Weights of a small transformer language model.
Size: width 256, 2 heads of 128.
Architecture: LayerNorm before each block, rotary positions, biases, untied embeddings, attention and MLP in parallel.
Training: a variant of Muon for these matrices, 328M tokens.
MLP neurons of a small language model. Each row is named by its layer, matrix (up: input weights) and neuron, and shows model dimensions 128-255. Each number is 128 + 32 x the weight over its row's rms, rounded and kept within 0 to 255. Numbers have three digits each.
A block is one neuron, or neurons of one layer that tend to fire together. Before each block is what it responds to, as a language model described it from the Wikipedia text at the highest values.

Responds to: Mid-word name pieces
L2.up735:139123129146157089122102144090160092163165141128182047101170098129162152136124133149073187115139087104125176135112141134153085122091097097077145177145155192167094055146140143155120137143112091115143081129181104048230155171132118126146165139180119115119110169169149167091098193089072076139176136163113115113136096208126071146163129070136132080120104131110162097148152169121117115112144

Responds to: Acronym-final letters
L3.up130:139135156068129143117118125115131150166187141112165107145103127144069120058196090146175157131121128160161153115148113123145144127154120124103130062122161074149089126092150095047186062126132125076071135106138145085190143126167111155163194175117083091121129092085115121151112150101136087139189140139159117153117140130145133121103107123156095128100118107127113136094090115155176173152138
L3.up156:084093150133168123140108161063124089132076139132086182161144134092115096083115121167078057130160163124131128094109103107091113150070150065154149156103141106124145141090126167110141150126086137149130141140169131135103196188124170139125120105170114164158079130113134065105185125160154195115090160121118156139097135160053118126161083185163130137114131062189166124145064131174152126154114
L3.up266:088118150118177093115116116136048141170121203142109145123114103130181157104153149146093121128130155108102079170127058116127103157149142128147084180128147110098113129145127100129143166152172104163090136149100105159092168107100153145167106092106169108112099087192129093173155111129113109145095103121135126138109118071122119114132084099112143114078176087142150179166095124123144153071166
L3.up278:073131166120089121141070097104122155160103123155091136201114153059127124103099075146095207130162133091083141172141142090102134131171129135122154165141071150079171090159102140079120150121135127132072079138140170159138150042127206151112127168116131126078133109136110134139155207079203095109137133109138127108082172130162154156166092107140117078114139132113159113217096128110177119156072
L3.up337:105062170147136113095087100095105082159147129175091129136160209151156118075146083066086155130128143111121101133144091101118114142111150120114122171121106026139142151090123153139166174039191113114100146137158067181123129171149124159107175121129096150125149106130204093104213119114112090068147157167108143088129132117068088144134130122122102149160123037161121117167113143125169081110146
L3.up797:109192147085124142158130165067114113133115148178125123084167181066077154138147112100124065108147092143085080163122166102136142154081179130059127178085178169133139114114162112150118114089132089118140131187140089106113182122124176137061154051155105095117111119170118119200112099142174117118165041149130161104129200147131131145113091112171108124128166165150159140134120125136163111151121
L3.up859:167146122128151125120090162099129086149117159119156155148132087164119090120159153167074136140118104177129114140081197106064112083139058151093102099132091109103117113070131140128184040138105099164099165118211090123118207059170141155127129135128130091126126154139100136173135148161162120182134104137110140152121176125100144064162127149147123142194162184214110086118113169159138142193135
L3.up915:126131115158139120097102069110121094070129146149169198104135176174138116063187044071146109103120071157068162146162168123144095124160142100164148169122143078077080178150109161083118191111141117129140127105129120132093148089170122054139155138120109128155115133110105080177111134141157111081141101191127127087175117135141114155147097137101186095097170106121150124130157164174128102069164

Responds to: Name fragments and "He"
L2.up79:153187137136210137157122178137173126079152104132114118145115135100124175089163123170149130146071147180167106161069141089166072175141109084092169150130148143151091223096101115133118128119117132142137199114110138162134121124127115062122154126086141166232099137128111113114080125093124147126100147137125080120085119185141092111091179093118160098115214161098130162120121165117105130168083

Responds to: Word-completing final pieces
L2.up995:138120085162113156205125138138105141195161071118053106097103186075113116124155147113111075115143148099088095134158078135148069104066126073116076110094125138111062104098127109123117161181131085148093106214138159182130079118169110134145109145175172108173088098150105099087113151154107135168174116124119114097096163130154119135142094079169140115105157060167127125116126114109147152186151

Responds to: Plural noun endings
L3.up145:149145168177145141110080167117151147127172142133166113113099074130152112162148129138177165159122158125158165117129158114122142151163053149160124193114160103091115126187163098169111117136135144047108157122150124102108141034198127126146149111111067167098120099114175053106109129090057201143135160170119101163115108175155145164080144144144143129118096150162124110153154138132122136082155
L3.up240:132136165140116078155159145117130151142131164123097102139115121096093142092127119117091099146111196114168086116123088104151134139093156145099076093103173091113071174137125088053127089120136115098158152098100116079132171112084162082111117082113146186115065133128166107105147174139136152153137150132156122137141094145108171126158111214099071099132150074136099136138117207115145108064171
L3.up256:132164174150110115105121097139118123146170132102094130153116144115128104115141164072131140116152190186162104106118120141215141132108120064116100130115129119123111103158132120099131173078110162153131079179081111071054100136116127134152070123175121118175158083162148145092107094111142107171099163108156121067123126136087129189155113076126119131129076090168174122111108144179170155171159
L3.up375:128124106104155149114064148106154082162082102084170161120226175101123119142146131104201097162156127070132085089120128152169120127114134096106099111068104108102139138120092171096122141095131134133143114189094102081117155169132148154110173124157198104139130134119163114064138129046109137149087171089118160094093160087167164205162095129148136118097124085168178116154112153119114131143129
L3.up447:162154185066187142109132116087104152131121158163129173188087113116137118120046102105138085110061163165166108121113128118099111077132141122145134189131168153132112094192122139084126137038139128037142127172133127078092094133089158139171085141116137098092090079130127129143164129101110126137102165157133154142170094138145152152090116155090225167116113132152129079118168115193156152110146
L3.up448:211184157133116140145129118061139090168164152126133115149140141099133160134168124114124138165190126128108093140108127062169094142124115139083082194082122210107105148168145103104119105099145087116093160138102036138146146115141151200165132213090132095077087112075114152085075187140073123134122068090148161144111149154153142157154121118173066168131089112125136125149101142148224121096157
L3.up682:126130145128119126122096120148140123107144126146089098172094121132168177114081187143063124189178109131077068104128179083110134189136104153111110140125111083120145163102115142094120094058105197097149111131088159078064140156101052191153139097090045103208085121144113174177158157118141150183152126102102144103105183121132130097128063128101072147107082138145079178194134129147134132107154
L3.up791:112140136095118188184096171132140057096135114139076125127168199130106153125137152137120123109173124125146091149145125123179157092183179116103115074124144028120104154180151133127104084128086157074132098153118190170090149164165164116071126154154172170057172087201106142163092131135119153131110088149076085094154121130138135119106136146068091195145089122184119145131066129111113142115112

Responds to: Male subject pronoun
L6.up3:105185107199105151162103133095084119115137101179101171164134139153107140161119120163088118188130184107146104210149126076074156169142108145130145097138102142099120162117152149134113137143099130127101137178080164129060094077135142133204168130131143157092128091074110134156128086103139135164098134154101133043130137088118109136099153084136140151126153120178129094187162113146186116175080
L6.up117:148053141111176099133152116134151155122151096146128152147133155148054141134069105174065189182178153167142130043096109142128129118161147115089149075186129124166159083139098097057108154136070120112144152141117119101100140165108122110141126148140128179139166186126143191115148135161158096166108143180117127117145122182116093088138073128107126139161156128135096113135083144152204121135150
L6.up383:140148144166157094119164115112170113102152129105111107156132114183152148086133188096128090147128190197112167124193179051148162155103119118129131104163099179081167128086071152099154129112110147138096137125114113159081049148137153169108100142145187139115167114091194120119169122147110088163151120127179123150175126119166150098199071087121089088117091147087112154169151145101147122139146
L6.up578:106086126081119108067169173154155164146159090112125068131113152159165126104115128151112153118103099105149156109081091107123141209096089100110151162120142145097125133131129123147138082116093087127153164129077109118146190140102079123130118115105141164147119198061135141101084115093198103094130088097107148109123079134099125132114086143101121093120135122176186119129123104082121078124176
L6.up632:161131131177126119149091106191122079068057106158073054101108106119154103115093112166136161121155169061147090138122145088157109121133106113152093165133097136163189158079125117150144135162113131066143156144126155100105134103127132115176168117126144151140162108081120193105090182041152133149146134110052185122116168064125075115161099128115173123153091076140153155158131140120070170147158
L6.up701:185190136124092185142141188117143137127212171131107093179177127158108120121089106127134136194145138160146171163129126143105136097150137196125124178105115095171111105108099192126109122133148127097110148037140137105098181146109134114141096072139149111143172167126157155115115137078121120099096173087132172157131203135057159113049119151116051139101105042167111111155116150121159113191186
L6.up951:124160123135162148086147182083143117092123123154190090096112149171125123150123149189072117134142073119117130096096123169124102095125179143066162085123118166195118097083143126063107078097128071134118088133173085105122156105133143126083131163072128164102165090118146125028135194110179110112155149146137182069142151127088156158117083144190117131119118096159155090168112083122096128138184
L6.up1020:083085095132156152162118122156145138100108100146179120134108155132116114080120053126193123118153131141085124073125086050212106147061126183111122144146167127122116132152086121088123108136157103067141129054088172116132117167070125090132099162084128191140125161103132122143170102106154064132160073110120100096095169188147152112101103142133147121155140169176166132143165103125137118196138

Responds to: Plural noun suffixes
L6.up102:146131101105109121132133129137179095091121140105115155129152149128131105092177090103111158130134153122103110187155197099122177155106127088130138090098139154108117090161118123123198120109118212131122139170110160124091160122088161136132151087159115145098141092175099106071158107074080148118208128134103118125159098127159102152140161117151121157131182073121113161108125149113139099104080
L6.up177:185141095169094167184142131117162113188084109138171109108050132126097143052130124097109110169128136099151176117124121103101191113146136132085115185227176205089167196147064117110147151105096130098126097138118182156123096131135144092113163140134097125168106116154112192114117131133080142102099144117153139157096157138102139091148056145078127144136144108128109132123135148158172168115131
L6.up224:073108145143101156156123143150155080145136152043138147146132099104092112092182139120143135159081183113088148112091155171099161146114074118086217202128125139101075138151109138140143097122145140153089131085153184181085174139165133084128146126129110154088138112157092130176142172088144116073138170132109120157165148128098144138131121110133106155075108215121113077130082187138066114139146
L6.up227:137147074119118146132146147132113165100081033116168117184165140139129178255156137124153122084058141136154180074117139122119147188161116119162138121157110140130143109159125162143117064181175148083096079181107137118121136158104141159125084101101150138070167129141151114123136136107139156077118194145097209177133116144118110132153114153156183193053156124137148046153128123055121194144145
L6.up243:129134118088140128200086102093151103092105107093167113124141164084119107156169061102181084203121134155125152191114086088127105160086086115135120143154123137124116193128134144123184093117156120082112111148139114174131158129172152103135125145140172175139074083108106091161158128139144127102198124112092094092143133127187213124131167223127164112110108039110133145140118138153117097209144
L6.up418:124132080125146148148131133165217099145136091092111112060119167074137146216109104137148119127125188125079105126094136136096222146120146142102075219090074130116134142081121133163103175069136124104091114104093136141054158096081092141219070126142079146071125152191162126180149157072127108136129100050127107144093167161127097134112095095161122136073153105137058162111154184086117122095138
L6.up500:088094087123152094111067134126116150094092132090138141170142105145093163179116083163107105163082126119132070096126104084115146114112085081103195124071121071114124089123145086088117097139095086145138153150148100098152085126061099104161123146122191138141148145140099099126092112127119135125125075068121174135212130154056050210181078099073104165052107105126129171140139190093117092129122
L6.up812:144075096092123139126217138112134135172081090136096134110107132127115131173120151144095105130113107116119107240138135106095083087151083072128113098114103094128101112138097168145136135160132113112135146192114097116056054144070157132157153081148086145080125140099114045081136139119119158155207111138047106186166148100154120126135131114166179149138157117128181145107152145111035147126135

Responds to: Last piece of names
L6.up288:132097121144125147153169140135152131078164161118127135157092130143151130073137157142089160136109106131162118082087095105154126090089070177127099156139176151109156124208101138085145136104108101123175100115104126120098142102151112138153175072080111124112127123140076115134114165083137186164182141134107080106104156115181152062132129134096125126118109162151117135115077169174159136129177
L6.up416:158137128165161155108090135115094130082157112117109074098112175096104113156170112109089136132174074133081110147148102104069170115093110154149090199093130119175169100093143144135121129058175092085123121176106115187160181138092100112144107159105102129099179110144161058134122163128079089112138173174162102141066117111074143102134115109129104129151138103088134109132084141109126126120135
L6.up417:166165148152104083111129130161055106151176094167138102106148133129164098116188109134162123167120122168137082126125163132104118109161110114126118129127132184169151144106102086084190143135153133091164154161140189128214142128093114165115142156123118111076071136142138135163131132132149128122139199076098134136135097154141129094194119132099129111139139104120097025112117144140049127133145
L6.up525:156180100072124152108201153113149081107174116141144183193180126184083103143166111152119056172149140097107180109178117059134096083082116151097162099137124151176080128101095140134137150156134137132127145169114077098136142162122156137122093091138074145143087051102159142100118121117134093110142176097153082097094112134113082156169150116084118128110156163185120114164081123076085166129087
L6.up528:153139127163110153102071042144124114088131190173131151136161136116123123121161112176135162162136131155118104166131152167098156108100068117167091113163116141101136127139093123085125136089135089129165093138092135124143164118072083119174125131156126113176142125150077201083063109097140082159141112114103072155202121107137138137100106145185116066150113088126114102110102140139113140158145
L6.up620:164107125153126103131123132161153106143067169166129151131106095128125096166105157123129176182187149131126165132059057158118159127089139153189127141123163139158120149129156122131131124112129121125096131141115168125173093193143138140155152181131090163186140115096135127078152173150105107139142164091110096120096126149171106184119140038139145083080133162131138136148187118157100100124093
L6.up768:127095106117158149145160121057110114134122102200130152073133118131123079172093085115070172148191161168126130134101095116161075147116160124142152136142120113106105067131117144126129119120142131126094137159147105137167180145143110118140107075144162110152139055101119128103102166152102087145218145170144160135067120105059092113161104097104148133216105173131097117153103155167097090173163
L6.up922:188140109165116115125117152124065065145196183148115140101174158093144106117156127164107083154152063058082153138144116127158164127136108150134158158073129149140111093139131124045148117129133191087136149154141128157182159148173107150140112130070123140200176106099077134098121189092085149159129107110099142108109170097133134107087133136145118173154128166173133094108175082150122145122109

Responds to: Final piece of split names
L6.up112:127057101211116202115142143119180135113129184119130054146085120115090144130200082094154153138083193137092066122112108133128192123118124125130106111150162107124130110175109142111132093163117120147154169099131204147150131128115068182097112088142126182105105115170093133119087123125131149126173133143118089098125140126101112090089107147119055071157130133145145127157065155168152169086137
L6.up212:110058081111117152120127145148166145137176088163069137182127110102116096159165130133146091084185115081102123099169106158125105134056123124150128118140096111154070118120103045117128177155122115117147057181110126140101134151112153094082171139090102082148115115109149140141128140172063112075121179177139095077118105130090099121142119080088118149108211078184089134099174174186165170067147
L6.up385:111104141120119142098095087151103110152156157090134077129109125109057138132157134082158132139159106151157090159140145158101160165110140131155108198112137135120138109067116090145112147136152101168165140136142182191152068086151098156167113159136126140123148197186126130071166129081129100151128151142062106105187109173118168148170163140096064134082193133137086092140121191128169121176097
L6.up439:111042124148180152132199059166116129136174095136115132123192122119130160195138098078129086110110111104146101171126134080140107139070075144080132178133138114151154111115171113110151126060123059142116142121115135175138082140168141106162160144105157147126086110135144121115190147238125149128130083143135110099165136133174103103105103141152139125091160101161140148125204144089091144130106
L6.up754:159091068128062103159142118203104106121090133024157111119095140119151145079199166095130153201153142130160073197128171078096100121119119105116176129118129132127104143065118127109102059112109092157118154144132128090168130133109092150127157128187141139170096123107124133080128107132103083148144141170127143127053118116138155108124122101154137138139114136168122147134112095081138211082122
L6.up836:199134154101125128119109143109077108156166096092141148156138113106093159133137098107141159109172175036126132088106162159149092149070082131095159114109149135171143142165090116069145119115111125140102073148152147194146166188172113066134123141146133088118144101167127137097143119158109113089151157122125088060142185137123137107144102121060124092145114139176132099188112193111137105113138
L6.up919:141093113099140198142108152142087116125134143112088090084115131170109151120169106106073158153170135127109094107154138110123159136111109165091103119068185150090102127131040091147149077119142096155104154188135181201111125158120101085130166127081135137115084106075084187061087082102106095133137149118136139065109159126136135158171128127145077102117123157143167135116148138122139173103187
L6.up957:154090119114132109069129157131168181124174153108157116130160146176107160150154107209132120066202119187168115158111115098129121164140090125128143088153141096155118158114112133057172101117085102119105127112125158142146124148107170133139207169102177085184104147110143093094131155103115139131165120147115128120125107089111146149138105118121099112116124094095172102124135146078102175115153

Responds to: Final piece of names
L6.up74:182121173064094116132161170202137087115127067134159168148150132191124143179090128107159079111045133152156159094121156120164110083081123104086114126175163187108136138090079178082114097145177106090157168139086138124132172150118168072124150138133160137108136151107071172095126162149135118073091084145140153167169056045142161093095100140120083139086155135128158145165144150141079150062155
L6.up251:157089113147125114145113096145136092094169152174130147097120180102142145152154148140178130174090158155100104069151198071124163093130122139139143136149079136119113156106146109106102109142105102106151166158143101199125096156186119155136112118091097077201126060125132151105143111118091132106161154154074075079120130124111170140137129125151116164082180117116119106115087146122142096108178
L6.up255:127132132194125121123178130095083114075172104103136096169122066169086110159123108104147168099133112155088079080048127097114112134162093127070143125169131124155106147088137087146122090108204197182109138108137124128127142118155065143125151153128142152166137125082172100140190135126127142104093130166102110120121072111123150159138132183103155120140144081209091131093094175164074131127175
L6.up559:094146088170059138130166132171103117170169054109155118161153033108142111167185173157094153150126126135104133096144098122089162088114177129108142151105164154160029115118157094133162094095128168146098098094085187112129140115097097111123110135147166107183129116168197087103150102128126145122131124110118139112124165161116132119109195116080093133150128113128116114072103172146139167147092
L6.up636:146142127130075092128162097118121101109139107136132046128152094183167118075165088085121139170141140092151120180148139121188181094143121136085112112175166103092184084071113163116140138086152100131112090059136186159237148095135092158175091112176098128033120106082165122146125156098191125111106152136142126134106091173146115148122084137087104117150136146165118100173140177122127153146080
L6.up738:180137162114159126112078101076130184092119151114084151115086179096110114146146184136095185174112119136099120157106171161133132135173116104132187137170137062061111102087070108171127107108159182070129108127105156102139139064119137116195135077081161079136184155057164082080136126108183177091105114130173181159148065157101090110098145204140085188139117159120110166122084107152100143116111
L6.up762:137119157115148086094094126122098076170109151120085104111134156149187123108127129192161153173135120133166104158148139109115138107113179141103173204127150075185142153112156105079110099092126142121120122120149126117152130160237109095125162148189084131116173120085187120155128168102114089149142115153113099104163081112158117142050078174090072112182132124136152113125214123165111108150133
L6.up909:171134125114144137076137200087142092133137116196181140156124194135105131079141127138141134102165136067117072143074116103147118072106085133085180155094205130108115139199167135137115142133135104098083127154113104150125192151130119121165127128160096138154114142179088169064076061106183154149199097117145175168131164105124139130129129143139096150138104133153072102109094120106120127168131